MLP neurons of a small language model. Each row is named by its layer, matrix (down: output weights) and neuron, and shows model dimensions 0-127. Each number is 50 + 15 x the weight over its row's rms, rounded and kept within 0 to 99. A neuron's up and down rows have the sign that makes its largest values positive.
A block is one neuron, or neurons of one layer that tend to fire together. Before each block is what it responds to, as a language model described it from the Wikipedia text at the highest values.

Copula after subject noun phrase. Main verbs, mostly is/was/are, right after a subject noun phrase, before its value or description: "The motto is", "the asking price was", "the legs are".
L11.down565:73 52 42 36 60 65 81 38 26 60 70 50 01 52 50 39 50 36 65 46 64 51 66 42 26 47 76 63 36 31 61 55 46 36 56 50 51 50 21 52 63 45 71 45 56 41 53 32 55 71 48 38 55 51 63 58 47 40 57 57 58 42 64 39 67 36 49 69 42 80 57 37 45 71 71 43 28 51 23 91 21 42 27 16 42 64 74 30 41 26 49 51 55 65 47 60 44 54 35 45 37 23 01 34 29 27 37 55 71 35 58 60 40 38 46 38 47 58 24 49 58 41 54 52 23 36 38 44
L11.down678:55 76 58 46 63 41 37 25 53 41 43 45 61 50 44 23 60 50 52 37 59 19 36 53 47 31 52 26 50 46 60 73 51 62 66 48 30 52 42 64 75 53 64 45 64 53 61 68 70 44 45 41 60 60 88 66 59 42 37 67 58 47 58 64 64 33 63 24 42 63 33 57 60 42 60 55 17 91 33 40 48 69 35 24 41 24 63 55 57 37 59 48 12 45 66 59 41 39 43 40 46 36 24 42 58 54 57 46 45 47 59 52 40 47 65 27 70 61 45 69 45 51 20 43 45 59 60 44
L11.down1041:35 54 37 49 52 73 53 61 79 32 63 44 45 53 63 17 64 67 50 27 17 20 46 32 61 49 54 58 72 36 42 67 79 33 65 49 21 53 69 49 42 60 56 37 43 64 39 46 67 48 57 89 63 59 36 30 48 55 52 59 44 33 67 56 44 63 74 82 37 53 59 32 22 63 79 66 53 34 78 56 69 57 48 57 29 21 73 49 76 42 47 74 41 56 54 50 70 38 50 27 56 81 55 40 20 63 33 66 57 26 28 40 41 45 28 45 80 68 57 50 56 53 65 37 49 28 35 49
L11.down1220:34 20 33 35 32 64 40 58 38 37 37 53 60 54 53 63 38 50 34 62 53 45 52 22 49 47 63 87 36 53 52 26 60 54 47 54 61 46 46 50 69 44 66 63 58 40 66 54 42 56 45 38 56 47 44 55 43 52 42 58 58 49 52 44 43 73 81 59 57 61 31 61 61 39 50 60 49 48 32 68 29 39 73 39 22 42 42 56 19 39 45 40 66 56 46 38 49 50 55 45 65 62 18 79 39 69 43 48 50 50 51 40 62 59 61 71 58 70 33 54 81 81 52 65 56 50 64 23
L11.down1247:59 44 40 58 81 41 33 73 26 60 58 48 27 58 41 32 65 45 39 47 43 62 43 61 63 36 60 13 54 56 54 59 43 55 53 62 36 63 83 54 46 74 15 55 60 48 46 52 46 72 51 32 60 74 34 77 52 63 50 50 48 75 44 54 43 50 40 50 72 64 48 55 35 50 55 27 40 17 28 44 61 47 78 45 77 58 34 47 52 55 48 62 49 63 64 63 27 51 24 47 40 46 40 38 59 45 37 58 79 70 49 35 70 41 45 54 48 54 76 61 35 51 42 23 37 53 55 66
L11.down1281:36 35 27 44 31 47 55 41 44 49 70 74 41 56 35 59 51 32 51 31 48 36 11 41 50 35 37 28 53 48 45 54 71 72 48 69 48 34 56 43 38 51 44 62 33 54 38 75 55 48 41 52 50 41 51 61 46 46 41 66 45 75 51 34 37 54 66 48 58 45 33 87 41 24 63 47 47 40 43 52 64 34 36 49 56 68 55 57 56 66 67 25 31 53 46 36 87 42 37 63 31 39 00 20 44 36 48 49 68 26 30 43 48 59 51 18 36 53 38 26 47 40 52 65 43 62 39 42
L11.down1391:74 49 57 54 34 52 61 57 85 62 52 50 59 61 73 44 59 52 41 57 38 40 57 47 47 54 56 58 28 55 48 71 44 63 50 54 41 48 25 31 65 72 57 35 47 62 40 80 32 55 72 42 70 60 32 44 49 50 34 65 44 68 53 68 32 24 54 14 54 40 52 30 68 43 55 70 70 23 59 81 53 38 61 70 70 51 46 58 42 44 46 23 57 29 44 44 42 74 61 59 23 58 00 35 46 54 84 53 45 45 39 55 40 46 68 38 31 92 61 71 55 43 43 54 44 50 37 46
L11.down1509:36 30 66 42 66 47 58 42 58 50 53 49 60 48 47 49 63 44 39 53 56 50 60 36 75 68 47 42 30 79 42 54 44 48 65 57 58 61 68 56 52 56 52 38 50 83 48 39 81 53 67 33 57 68 45 66 53 41 34 40 81 62 32 48 53 29 64 71 47 15 37 64 46 45 46 52 47 60 32 59 62 79 52 47 55 54 19 42 45 59 31 20 60 37 18 65 57 61 46 54 51 59 35 36 29 67 19 29 44 66 64 30 73 64 44 37 58 63 49 49 61 52 52 28 55 52 39 30

Section heading closers. The first closing = after the title in Wikipedia section headings such as ==See also==, ==Soundtrack==, ===Accolades===, plus a few stray mid-word pieces.
L3.down91:39 61 51 50 66 84 48 38 48 53 58 62 34 63 47 40 43 53 53 43 22 29 50 78 40 58 26 38 54 42 40 57 20 64 67 69 60 44 83 18 50 53 55 44 45 65 36 55 65 46 61 64 48 63 35 48 49 71 42 48 39 51 57 74 53 42 33 68 72 59 43 58 46 36 49 55 58 54 46 61 62 47 67 36 28 54 33 77 23 51 80 38 57 71 57 62 47 65 37 41 61 44 38 05 13 35 28 47 47 59 71 33 21 52 84 16 51 53 43 45 15 67 66 57 56 37 62 31
L3.down193:52 36 21 52 61 31 29 49 74 71 26 81 49 43 40 81 36 37 74 53 45 57 58 49 54 42 72 57 51 42 35 64 53 50 44 50 38 29 39 15 13 40 47 72 58 49 24 50 57 49 65 39 46 54 59 53 51 57 52 58 49 62 38 59 42 52 57 38 53 47 31 47 50 28 47 36 69 38 66 49 44 58 47 66 46 52 54 39 39 48 59 59 36 41 69 68 54 27 49 51 54 79 85 17 45 52 33 38 48 60 64 54 40 74 66 54 37 75 49 27 19 82 65 66 49 28 22 51
L3.down535:31 48 34 43 82 39 55 64 71 53 52 43 70 39 15 34 42 46 88 20 57 55 50 63 68 39 54 67 61 69 52 40 49 82 28 71 41 54 63 48 55 68 64 34 64 53 69 34 41 75 66 41 73 51 37 38 64 62 54 44 33 62 65 55 57 90 50 68 47 63 70 60 59 35 46 55 44 63 48 60 43 50 55 66 64 62 54 48 53 50 74 43 58 69 78 76 43 51 60 53 59 48 00 85 44 49 35 67 56 59 57 32 49 50 75 55 41 49 35 26 37 65 51 47 62 76 61 71
L3.down861:65 72 07 33 54 30 72 38 54 49 63 49 60 55 62 47 67 63 53 46 51 50 38 96 46 29 31 57 71 41 69 07 33 44 46 45 65 44 32 54 53 22 38 71 32 59 50 54 38 62 51 35 55 44 37 39 77 29 47 73 37 66 44 41 55 24 53 48 41 48 35 55 65 51 31 56 63 73 44 69 27 40 65 61 41 54 23 41 55 70 63 46 54 58 46 45 63 26 56 77 72 56 33 45 27 57 42 31 44 60 36 45 61 60 62 35 49 45 35 78 47 64 45 63 57 49 36 63
L3.down892:45 68 49 43 48 53 40 41 52 41 34 43 71 44 53 73 57 72 24 58 55 51 42 59 45 27 46 36 50 00 60 60 77 46 47 33 28 54 60 33 55 45 48 50 38 53 65 59 30 35 71 55 53 59 04 37 52 52 36 52 52 26 60 48 47 70 89 49 58 51 57 62 74 65 73 68 55 57 39 31 58 46 59 45 32 40 35 30 56 43 77 73 56 39 39 59 54 60 21 40 74 61 26 59 38 62 39 56 52 59 46 41 63 37 62 42 45 35 43 64 99 66 40 48 52 28 35 45
L3.down1091:47 37 53 62 64 31 51 51 41 38 39 46 54 53 46 48 46 35 27 78 48 34 75 43 57 52 46 66 83 22 51 33 62 43 76 44 63 47 57 47 44 42 60 46 43 32 39 68 56 28 55 23 50 57 61 60 52 40 47 52 57 52 59 30 48 38 71 56 52 44 49 34 21 46 32 75 64 47 43 72 57 37 67 61 73 76 30 54 76 56 37 56 59 23 67 40 51 22 37 53 59 46 26 73 60 52 51 35 71 58 52 31 53 59 62 70 42 75 36 44 44 25 50 65 34 58 58 38
L3.down1252:54 65 59 38 54 58 80 50 70 80 55 70 48 31 65 27 53 55 36 40 64 35 48 77 42 62 54 74 31 59 46 56 42 55 42 66 59 51 42 40 18 24 26 78 41 48 39 64 35 39 41 57 39 58 53 58 42 66 41 46 47 48 48 53 68 31 43 48 21 63 83 42 39 43 56 38 76 45 33 37 62 22 18 37 39 45 34 53 62 32 28 32 46 50 43 48 64 77 79 63 46 68 00 35 41 33 39 23 39 65 45 56 62 45 47 75 48 41 54 34 33 43 26 46 51 39 51 23
L3.down1311:61 33 68 75 59 51 58 55 42 46 67 49 39 52 53 44 58 31 56 69 55 39 50 50 81 49 76 34 13 52 60 58 42 45 59 53 62 54 34 56 49 45 52 61 43 54 61 35 39 62 42 60 43 52 28 47 91 35 77 41 26 57 36 40 70 72 30 63 71 37 38 33 74 66 33 17 33 57 39 54 47 72 46 65 26 29 52 47 47 27 66 79 65 63 63 58 49 65 48 44 37 32 14 37 23 42 39 41 69 46 53 08 57 78 31 84 69 31 34 56 91 45 48 45 56 52 52 45

Split verb endings. Word-final pieces completing a verb split across tokens, often speech or decision verbs in narratives, such as dec-ides, indic-ated, decl-aring.
L3.down10:76 34 41 77 55 43 59 67 41 57 29 59 59 46 51 85 40 49 38 32 57 61 37 51 65 50 32 66 65 36 60 40 67 37 36 40 51 51 46 41 62 54 63 46 51 31 36 78 28 84 55 58 72 62 57 59 73 48 41 49 67 87 47 41 42 48 46 68 55 38 57 61 66 41 55 70 40 72 54 48 37 50 33 40 58 21 41 50 58 73 61 46 70 53 63 29 57 55 73 61 52 42 24 62 50 59 45 68 14 60 61 30 47 78 64 48 52 62 50 51 70 37 52 56 92 15 67 58
L3.down67:58 52 48 48 32 43 26 50 52 45 35 68 32 54 26 33 38 40 41 67 51 52 16 43 76 61 78 43 44 57 84 56 56 26 50 27 18 47 71 45 47 46 48 54 61 55 51 44 53 28 44 57 78 38 36 66 48 83 46 30 44 79 37 41 42 28 51 55 49 52 45 68 28 59 46 36 61 54 29 44 44 60 57 31 65 41 67 71 69 78 36 23 50 57 20 46 50 20 49 51 48 64 13 48 60 43 57 41 56 49 32 39 40 53 39 47 37 91 46 73 50 57 36 54 38 21 30 45
L3.down214:54 46 82 57 24 64 64 48 47 90 49 53 39 93 69 74 53 63 64 48 48 52 42 28 51 32 15 49 72 19 51 37 43 48 43 30 54 41 62 14 45 76 40 48 68 46 54 27 72 55 35 33 25 50 24 46 42 42 61 35 55 51 31 41 46 21 60 42 43 48 29 31 51 49 33 67 19 30 63 58 37 31 42 40 38 55 28 76 58 48 34 24 20 50 40 56 49 80 62 35 50 46 02 60 51 35 65 46 40 64 40 54 45 80 22 48 30 59 77 55 56 77 63 39 21 53 59 37
L3.down227:87 64 39 49 67 49 60 53 58 76 38 60 23 78 29 59 42 68 49 62 36 76 36 55 20 52 33 48 14 51 48 40 70 41 49 75 59 27 64 03 50 38 53 87 57 39 45 37 45 26 47 62 35 31 34 35 55 71 39 35 48 46 42 33 69 41 43 37 63 55 61 58 43 54 55 51 49 41 58 40 37 41 53 75 45 57 49 61 50 60 35 45 37 63 61 27 66 35 36 37 64 46 16 38 38 87 37 55 71 57 79 17 70 31 44 63 45 44 63 42 53 19 53 65 34 68 59 33
L3.down560:58 60 37 80 50 67 53 74 34 54 59 54 46 75 40 43 45 23 53 31 53 56 47 60 47 75 39 36 38 77 65 57 52 34 61 42 36 62 38 33 30 63 35 54 37 53 72 54 77 58 02 34 53 56 56 61 43 28 40 67 50 57 51 39 43 55 47 36 40 42 48 33 16 83 50 58 53 24 48 64 74 59 61 35 52 58 39 56 65 81 56 77 42 86 50 35 51 70 68 81 54 46 59 65 42 57 37 86 38 47 41 52 60 33 58 53 80 67 48 44 53 66 36 62 41 73 56 58
L3.down563:51 23 57 60 44 24 40 56 44 41 41 50 43 48 32 22 30 81 42 67 56 76 36 40 44 76 32 11 75 44 80 87 65 56 67 50 60 20 43 51 55 71 76 28 41 40 56 60 65 72 44 48 34 47 57 80 42 87 50 60 17 54 55 49 51 50 65 66 43 36 46 57 73 59 51 81 71 31 74 40 26 55 57 42 45 74 58 60 53 36 25 44 22 42 72 50 60 50 46 60 57 49 70 51 51 81 38 63 65 66 56 47 72 73 46 49 60 31 35 52 41 37 59 58 60 61 67 54
L3.down756:39 28 39 49 49 29 36 65 42 49 38 34 32 47 50 56 48 54 53 38 44 52 31 44 48 29 46 48 43 63 35 46 47 45 47 63 50 55 54 38 53 97 58 37 67 24 45 30 38 61 60 51 53 56 59 34 58 57 59 80 74 49 48 41 42 36 35 38 55 36 38 57 40 68 42 70 31 67 55 58 41 47 57 47 72 43 32 44 26 30 56 57 54 63 68 70 66 63 39 37 12 49 22 57 42 55 37 44 35 62 58 48 50 70 35 52 55 50 38 71 41 45 18 47 69 40 65 43
L3.down836:60 27 55 65 41 62 71 36 40 65 64 55 40 59 54 48 45 65 61 40 59 44 45 43 36 53 68 19 52 29 66 36 60 68 43 37 69 62 64 37 38 48 71 50 66 59 50 38 42 33 48 33 53 70 28 55 76 48 45 46 77 61 69 70 25 64 36 60 45 49 46 37 56 29 57 53 54 50 55 69 60 29 42 47 49 60 55 76 36 39 57 74 23 65 23 43 64 41 53 26 42 44 29 38 58 36 33 28 57 49 57 23 33 63 61 33 58 68 49 70 49 51 76 10 71 60 50 52

Ambiguous word-start fragments. Short tokens like a or he that begin a longer word (a-quatic, he-els, he-lmet), plus the middle = of === section headings.
L11.down155:51 38 44 58 49 47 59 80 49 62 47 46 69 56 46 59 44 32 49 52 54 27 19 36 51 49 27 73 46 15 55 37 60 63 40 35 73 81 45 47 40 08 59 45 48 50 49 49 04 34 70 56 37 48 30 46 34 22 57 57 55 39 58 35 61 64 41 73 66 51 27 32 42 38 53 46 70 48 18 34 57 69 39 47 39 55 45 61 32 63 68 45 52 31 44 60 45 48 44 46 33 63 30 31 40 67 67 31 41 59 39 66 68 62 61 83 43 20 30 60 76 56 53 80 64 47 44 73
L11.down302:33 48 60 47 45 40 69 72 62 07 58 48 49 55 57 86 49 14 45 52 75 54 36 63 69 64 81 58 53 50 54 62 51 18 50 50 39 58 57 58 84 46 40 69 46 60 36 56 50 40 49 66 55 36 45 41 62 49 37 17 42 69 55 45 49 37 45 42 23 64 34 55 44 49 92 38 50 42 64 61 65 71 52 66 55 59 72 24 41 68 49 52 09 31 55 70 71 52 48 43 45 45 37 47 68 79 33 68 47 74 43 72 38 41 71 54 43 49 59 32 54 31 42 80 36 62 58 44
L11.down316:52 19 68 21 52 53 50 39 57 52 57 54 51 51 69 56 58 33 18 72 67 46 72 51 43 62 66 44 68 50 39 49 63 40 55 56 32 40 33 51 70 61 45 64 50 66 64 45 44 41 32 40 61 58 40 35 55 54 37 68 45 58 52 60 69 45 73 40 57 50 40 75 60 50 42 62 46 65 53 31 61 29 27 25 59 58 62 56 48 38 73 58 47 32 29 43 52 45 54 67 42 58 89 29 52 74 55 21 61 58 64 90 21 16 34 46 29 72 51 34 45 53 36 55 76 74 37 47
L11.down341:27 30 38 19 73 25 56 57 47 38 58 62 44 46 60 43 64 41 17 30 25 36 48 44 65 54 62 40 48 29 46 50 45 48 55 58 66 14 50 36 38 63 48 10 41 55 23 57 33 30 71 53 54 87 15 52 44 44 51 23 76 57 65 15 78 34 28 53 36 54 36 58 34 36 66 32 55 79 43 86 66 18 50 48 64 61 51 59 77 60 63 50 38 51 55 27 27 72 43 38 37 56 39 71 32 39 47 48 36 45 47 52 30 56 53 38 33 61 51 74 61 31 52 47 38 40 26 53
L11.down591:63 20 31 56 67 35 70 54 73 51 74 94 48 58 30 57 30 70 38 60 56 57 60 29 43 48 56 39 34 54 47 61 47 67 58 56 50 41 51 81 23 59 75 58 47 54 36 45 27 54 44 59 20 84 39 59 66 53 47 35 50 59 49 59 63 49 69 59 54 34 50 40 47 59 58 44 39 50 39 73 61 38 27 52 50 42 48 67 19 49 74 59 72 37 47 61 44 44 64 73 62 48 48 47 41 51 35 31 69 43 37 41 41 49 33 49 40 51 50 73 49 60 60 55 47 55 61 32
L11.down639:54 39 30 54 69 35 65 57 25 35 65 53 72 52 54 28 22 69 61 27 31 40 41 56 60 69 44 53 45 57 56 60 30 35 59 50 73 44 36 54 45 66 45 57 49 51 65 61 52 47 59 38 74 67 54 70 42 71 55 02 02 51 52 53 25 54 45 41 76 53 56 51 54 25 14 57 40 84 53 58 78 52 77 62 51 29 36 42 50 43 40 41 45 63 29 61 67 19 64 70 55 55 76 25 81 24 51 67 43 40 60 61 58 48 47 56 55 41 62 35 55 54 55 47 39 42 54 51
L11.down718:49 45 15 73 51 47 37 50 42 43 26 78 36 42 63 57 64 33 29 53 40 70 56 44 36 52 34 46 59 60 53 32 53 50 86 40 64 18 49 47 28 57 55 25 64 57 50 33 50 58 64 63 67 83 43 57 33 68 57 64 66 33 46 20 46 79 33 84 69 55 73 62 48 44 36 66 61 71 84 63 26 31 76 52 35 69 33 20 41 47 54 42 63 61 42 53 33 54 38 51 33 71 24 42 69 70 71 56 64 50 52 34 69 49 29 53 28 49 64 38 69 73 51 71 50 63 77 31
L11.down914:33 58 61 53 47 45 38 68 59 56 63 58 72 84 51 52 57 29 26 43 59 26 66 64 49 38 54 44 50 65 83 60 41 56 51 51 36 89 45 43 48 49 45 53 59 58 57 53 52 22 22 65 26 44 73 33 58 51 56 17 62 42 46 53 35 46 83 42 51 64 47 42 51 44 50 54 59 54 56 61 43 73 66 59 36 38 52 41 35 55 62 45 38 54 48 53 72 51 54 63 51 51 00 55 46 16 63 53 40 68 61 42 63 77 40 50 29 40 50 63 48 52 53 23 52 41 30 60

Be-verbs and heading equals. Forms of "be" (was, is, were, are) right after a subject pronoun like This, It, they, and the "=" signs closing wiki section headings such as ==History==.
L5.down602:57 55 54 45 63 48 45 55 60 60 52 59 44 49 66 17 72 20 44 24 56 37 38 48 47 39 59 83 76 50 70 28 61 29 65 65 30 67 65 13 55 52 37 43 71 71 55 81 45 29 61 53 33 39 44 20 25 75 52 70 67 67 50 69 38 48 41 42 60 45 32 45 54 64 68 18 45 32 38 43 45 52 48 51 66 75 47 35 33 56 34 71 37 34 26 42 50 41 43 70 51 51 06 38 36 47 63 35 50 47 43 44 59 46 69 47 49 45 56 35 41 77 36 54 39 32 41 35

Table separator dashes. Hyphens inside markdown table separator rows like |---|---|, mostly the third dash of a cell; also dashes and word pieces in hyphenated compounds, scores and dates, such as 6-a-side and 6–2.
L5.down852:44 22 54 26 29 28 56 60 58 54 48 32 42 49 52 50 30 62 99 44 65 56 44 45 54 59 15 68 32 70 52 24 45 48 26 63 39 44 39 29 11 36 55 44 51 40 35 52 27 72 24 41 61 56 57 49 75 84 64 48 55 42 39 33 43 44 42 67 64 48 37 58 65 42 40 63 49 27 52 78 14 59 78 47 62 48 57 49 35 45 67 58 61 64 66 51 65 73 46 75 64 50 86 36 25 47 29 57 23 47 52 27 44 48 59 51 40 34 36 74 45 54 93 36 50 37 52 44

Table separator dashes. Dashes inside markdown table separator rows (|---|---|) under column headers; weakly, hyphens in compounds like off-the-charts, Stratford-upon-Avon, Seventy-four.
L11.down115:43 42 76 61 39 52 54 31 59 73 52 59 38 59 30 22 56 40 44 58 30 36 58 68 67 37 34 67 33 77 87 40 45 32 70 66 66 71 39 50 53 59 48 35 39 27 41 44 51 31 83 52 49 59 39 69 60 55 43 47 57 60 31 65 36 51 44 59 56 42 67 49 54 79 55 52 63 61 55 45 47 56 51 37 30 67 91 63 26 60 23 43 57 67 06 34 49 58 38 26 58 49 42 66 57 42 50 75 37 40 24 50 69 22 48 62 45 46 56 53 57 51 44 55 48 86 72 30
L11.down386:34 52 66 57 51 51 73 75 68 67 52 29 69 53 50 42 50 60 49 63 38 60 57 52 56 53 34 36 31 41 62 64 58 52 68 38 40 51 56 37 63 27 58 59 62 46 40 29 70 44 59 09 48 42 59 57 63 58 59 65 50 63 55 50 75 48 46 28 58 22 50 54 44 64 26 71 53 51 54 47 48 64 26 47 63 44 58 51 23 44 43 37 38 62 62 23 40 46 38 46 55 68 00 59 42 70 76 58 54 51 34 62 71 74 38 76 60 78 69 68 58 36 58 45 54 50 47 23
L11.down408:67 18 23 61 52 44 59 46 45 40 56 62 35 51 58 55 36 66 66 53 49 69 30 16 45 54 45 46 91 26 42 52 48 18 47 63 53 69 70 55 77 59 36 37 45 64 32 44 90 49 70 48 62 42 54 31 40 56 49 45 68 37 33 67 58 35 32 45 26 66 42 71 53 48 62 41 25 70 55 61 76 47 83 49 60 63 38 67 53 63 38 41 50 45 42 54 51 61 56 63 70 40 61 49 74 22 66 70 38 49 57 46 67 69 52 60 58 51 50 64 53 53 43 26 55 32 52 40
L11.down422:69 48 44 13 34 45 43 39 50 28 53 40 25 65 17 30 38 71 33 53 35 36 70 46 45 69 15 56 69 63 65 52 45 46 43 51 57 56 27 63 38 67 79 31 68 46 43 41 36 40 43 40 69 58 52 56 30 50 37 62 34 34 60 64 24 37 29 67 35 48 58 63 80 50 45 64 59 40 52 19 28 59 56 56 42 48 34 51 59 74 79 47 23 35 43 56 46 67 44 40 75 56 70 47 52 45 37 70 74 88 55 52 51 59 63 45 40 52 45 73 55 66 47 35 43 78 68 80
L11.down471:59 51 29 43 49 51 41 55 33 75 66 28 47 36 50 51 28 55 64 71 45 37 58 37 13 39 54 68 32 55 44 31 51 47 52 53 49 46 62 56 52 41 48 64 66 53 28 50 62 56 46 29 45 62 67 45 61 38 29 77 67 35 57 42 59 50 60 47 58 61 57 41 51 50 51 43 46 54 53 21 75 42 50 41 33 77 55 54 56 70 61 55 60 42 48 75 39 59 62 50 42 10 99 61 21 68 41 52 22 56 77 34 67 38 53 50 47 55 52 39 28 52 95 40 52 36 78 63
L11.down1126:49 58 67 60 61 36 55 57 31 17 59 36 54 43 58 58 62 67 58 49 52 49 68 38 46 67 40 59 49 32 37 34 47 37 43 53 13 57 23 71 52 69 39 21 49 67 55 52 32 46 62 67 37 37 48 73 73 31 28 84 56 58 56 56 36 37 53 66 52 59 61 20 84 49 45 51 49 70 27 42 15 59 47 62 68 42 51 45 34 45 52 21 77 45 53 32 65 59 46 82 75 70 45 47 38 59 66 50 46 56 61 28 81 50 46 67 57 60 46 41 42 49 56 57 81 52 53 55
L11.down1384:73 43 64 06 41 46 52 63 48 40 37 42 64 47 47 50 45 48 44 32 58 63 43 49 49 40 36 45 55 09 54 40 62 52 37 53 44 41 53 92 48 52 31 54 49 67 46 50 09 56 17 30 68 21 43 42 69 68 52 55 42 33 36 42 41 31 57 53 56 30 40 11 84 43 59 63 66 70 19 52 41 47 38 39 52 35 54 48 53 57 40 33 38 25 49 42 48 57 39 70 36 21 00 60 78 51 69 44 54 35 47 59 63 59 59 63 41 42 19 47 31 47 55 65 30 84 65 43
L11.down1385:29 67 27 57 25 31 24 45 29 57 56 29 64 38 35 46 18 52 46 58 67 44 54 63 29 38 55 58 51 32 72 35 24 16 78 30 57 82 28 39 64 66 50 39 27 36 66 35 53 57 54 51 35 64 27 57 28 41 40 28 58 75 59 54 29 57 53 46 51 54 69 42 51 52 20 56 46 53 29 34 06 45 29 35 54 65 72 36 01 36 71 19 45 57 16 42 65 52 54 50 30 43 44 44 45 49 22 50 31 57 40 65 27 42 26 56 50 42 63 59 45 76 35 55 62 40 58 68

Table separator dashes. Hyphens opening a cell in Markdown table divider rows (|---|---|), plus compound hyphens after numbers or adjectives, like four-year, high-level.
L3.down635:36 47 47 45 36 46 41 42 60 68 60 58 42 54 51 48 36 45 39 67 38 50 65 55 80 58 28 45 52 54 35 67 39 51 43 49 63 44 35 48 36 69 31 50 57 58 57 71 46 55 18 56 59 47 66 52 45 40 59 29 45 50 62 47 55 32 41 66 08 58 59 21 60 60 66 61 42 89 49 64 65 43 32 30 41 66 56 57 31 75 63 50 41 69 65 36 46 37 34 37 43 47 42 30 43 65 25 63 38 53 40 17 96 50 77 34 39 57 61 62 32 56 51 46 72 29 25 63
L3.down812:49 21 65 19 44 36 46 40 72 37 57 36 27 65 81 50 40 55 39 50 76 34 56 32 75 64 38 37 48 49 37 74 57 31 35 50 59 45 47 43 35 50 18 51 39 59 59 54 51 71 52 53 88 51 61 42 53 26 39 48 55 41 46 37 29 76 37 33 63 27 54 70 65 33 45 39 42 62 43 83 30 48 64 46 27 27 50 41 44 34 33 43 65 59 61 41 52 49 57 58 53 74 99 60 71 33 44 22 54 47 30 50 45 33 77 28 40 32 43 42 42 47 44 32 66 43 49 59
L3.down882:51 44 47 71 38 45 45 29 23 64 70 35 57 51 32 41 65 69 52 53 24 56 24 55 50 56 58 29 32 42 88 52 45 57 18 59 76 63 49 59 51 58 52 72 48 45 63 48 70 83 58 55 39 73 35 45 67 27 43 31 30 60 60 38 57 54 30 77 40 62 67 48 39 35 30 73 75 63 42 75 58 55 44 51 34 46 40 62 61 64 49 68 25 44 33 45 59 44 67 52 59 17 25 55 48 44 61 46 67 29 58 61 54 59 46 59 41 38 62 66 70 45 48 65 35 64 76 34
L3.down1056:40 58 42 48 58 76 57 57 37 40 30 38 30 74 83 35 56 44 41 55 35 53 44 43 50 45 41 58 42 57 24 65 44 20 47 47 54 54 51 64 56 61 55 30 63 68 45 49 41 51 65 57 43 43 41 43 41 55 54 45 14 37 71 33 43 68 70 55 80 50 55 52 47 62 24 68 52 50 24 63 50 53 50 32 33 44 37 54 31 27 53 44 56 69 69 81 49 63 72 63 45 59 66 46 47 23 58 75 53 73 34 55 45 50 57 47 32 28 22 46 54 50 41 35 56 37 65 63
L3.down1058:57 74 68 75 64 58 73 63 40 44 63 32 40 56 58 60 45 84 54 66 42 50 44 29 53 42 50 57 42 62 23 46 57 35 20 54 51 58 37 17 50 54 35 61 59 26 60 48 75 60 34 41 41 65 48 71 48 53 65 30 42 62 58 35 56 61 62 47 69 36 56 18 60 48 27 57 54 81 42 32 26 53 32 34 44 52 59 25 51 64 52 59 46 73 54 57 33 39 60 50 75 61 28 45 71 40 42 33 61 68 46 36 73 48 50 47 70 59 32 62 46 56 77 34 41 61 47 50
L3.down1263:52 65 74 26 45 61 54 51 49 72 37 36 48 37 39 58 69 45 76 54 62 48 48 48 61 42 32 64 33 38 34 31 50 61 62 51 49 39 34 68 50 49 61 65 55 88 20 27 70 39 67 45 51 78 09 57 43 53 36 78 52 51 47 52 70 40 34 53 65 40 65 63 49 72 65 41 48 47 54 42 78 24 55 47 49 21 50 38 52 88 42 82 72 71 29 70 73 71 18 45 72 44 44 53 66 44 37 46 49 48 32 65 48 31 30 32 57 46 37 52 52 38 46 39 49 40 63 56
L3.down1371:66 57 51 41 53 52 56 47 38 25 41 47 16 73 46 52 71 35 26 26 73 52 60 13 28 50 49 17 52 12 46 61 44 28 56 59 69 57 57 64 62 63 65 41 20 26 34 28 39 71 62 62 52 50 42 27 38 50 17 47 52 58 60 52 60 56 41 51 29 47 36 56 48 44 49 19 36 41 64 67 22 37 63 59 37 43 62 42 43 37 44 40 50 53 43 70 69 20 63 80 58 52 61 63 25 36 25 73 60 34 85 80 55 53 24 45 31 72 58 37 32 49 73 51 61 40 36 60
L3.down1376:58 34 56 20 22 43 48 56 67 48 43 38 45 72 55 56 39 64 47 72 68 30 47 38 68 34 54 43 39 50 62 50 52 53 46 18 17 34 56 35 35 45 51 41 40 66 56 50 45 49 62 61 56 47 74 56 60 32 28 44 51 34 65 42 34 22 68 30 71 53 46 50 54 55 67 46 50 44 36 51 70 36 76 45 30 54 56 60 82 49 50 30 47 30 54 50 41 74 39 64 63 73 49 75 62 60 48 77 55 56 31 40 32 24 52 59 24 58 32 01 49 44 51 39 54 24 55 47

Wiki heading closing marks. The closing = signs ending Wikipedia section headings such as ==Legacy== or ===2010===, plus word-final pieces like the ge in stoppage or homepage.
L5.down515:67 60 41 69 58 53 40 65 43 46 33 41 42 37 50 46 45 57 55 63 38 34 41 31 48 52 40 43 64 54 67 52 69 50 31 71 37 50 40 66 45 48 35 81 78 66 49 67 36 56 49 42 37 54 54 68 29 35 44 63 75 60 41 47 25 43 74 40 63 50 59 51 40 71 37 79 68 44 61 77 42 52 55 61 51 21 61 66 14 56 57 55 51 56 70 69 46 67 70 38 09 52 66 43 58 42 36 60 77 64 14 57 43 36 44 71 54 38 62 58 68 50 51 66 69 47 43 47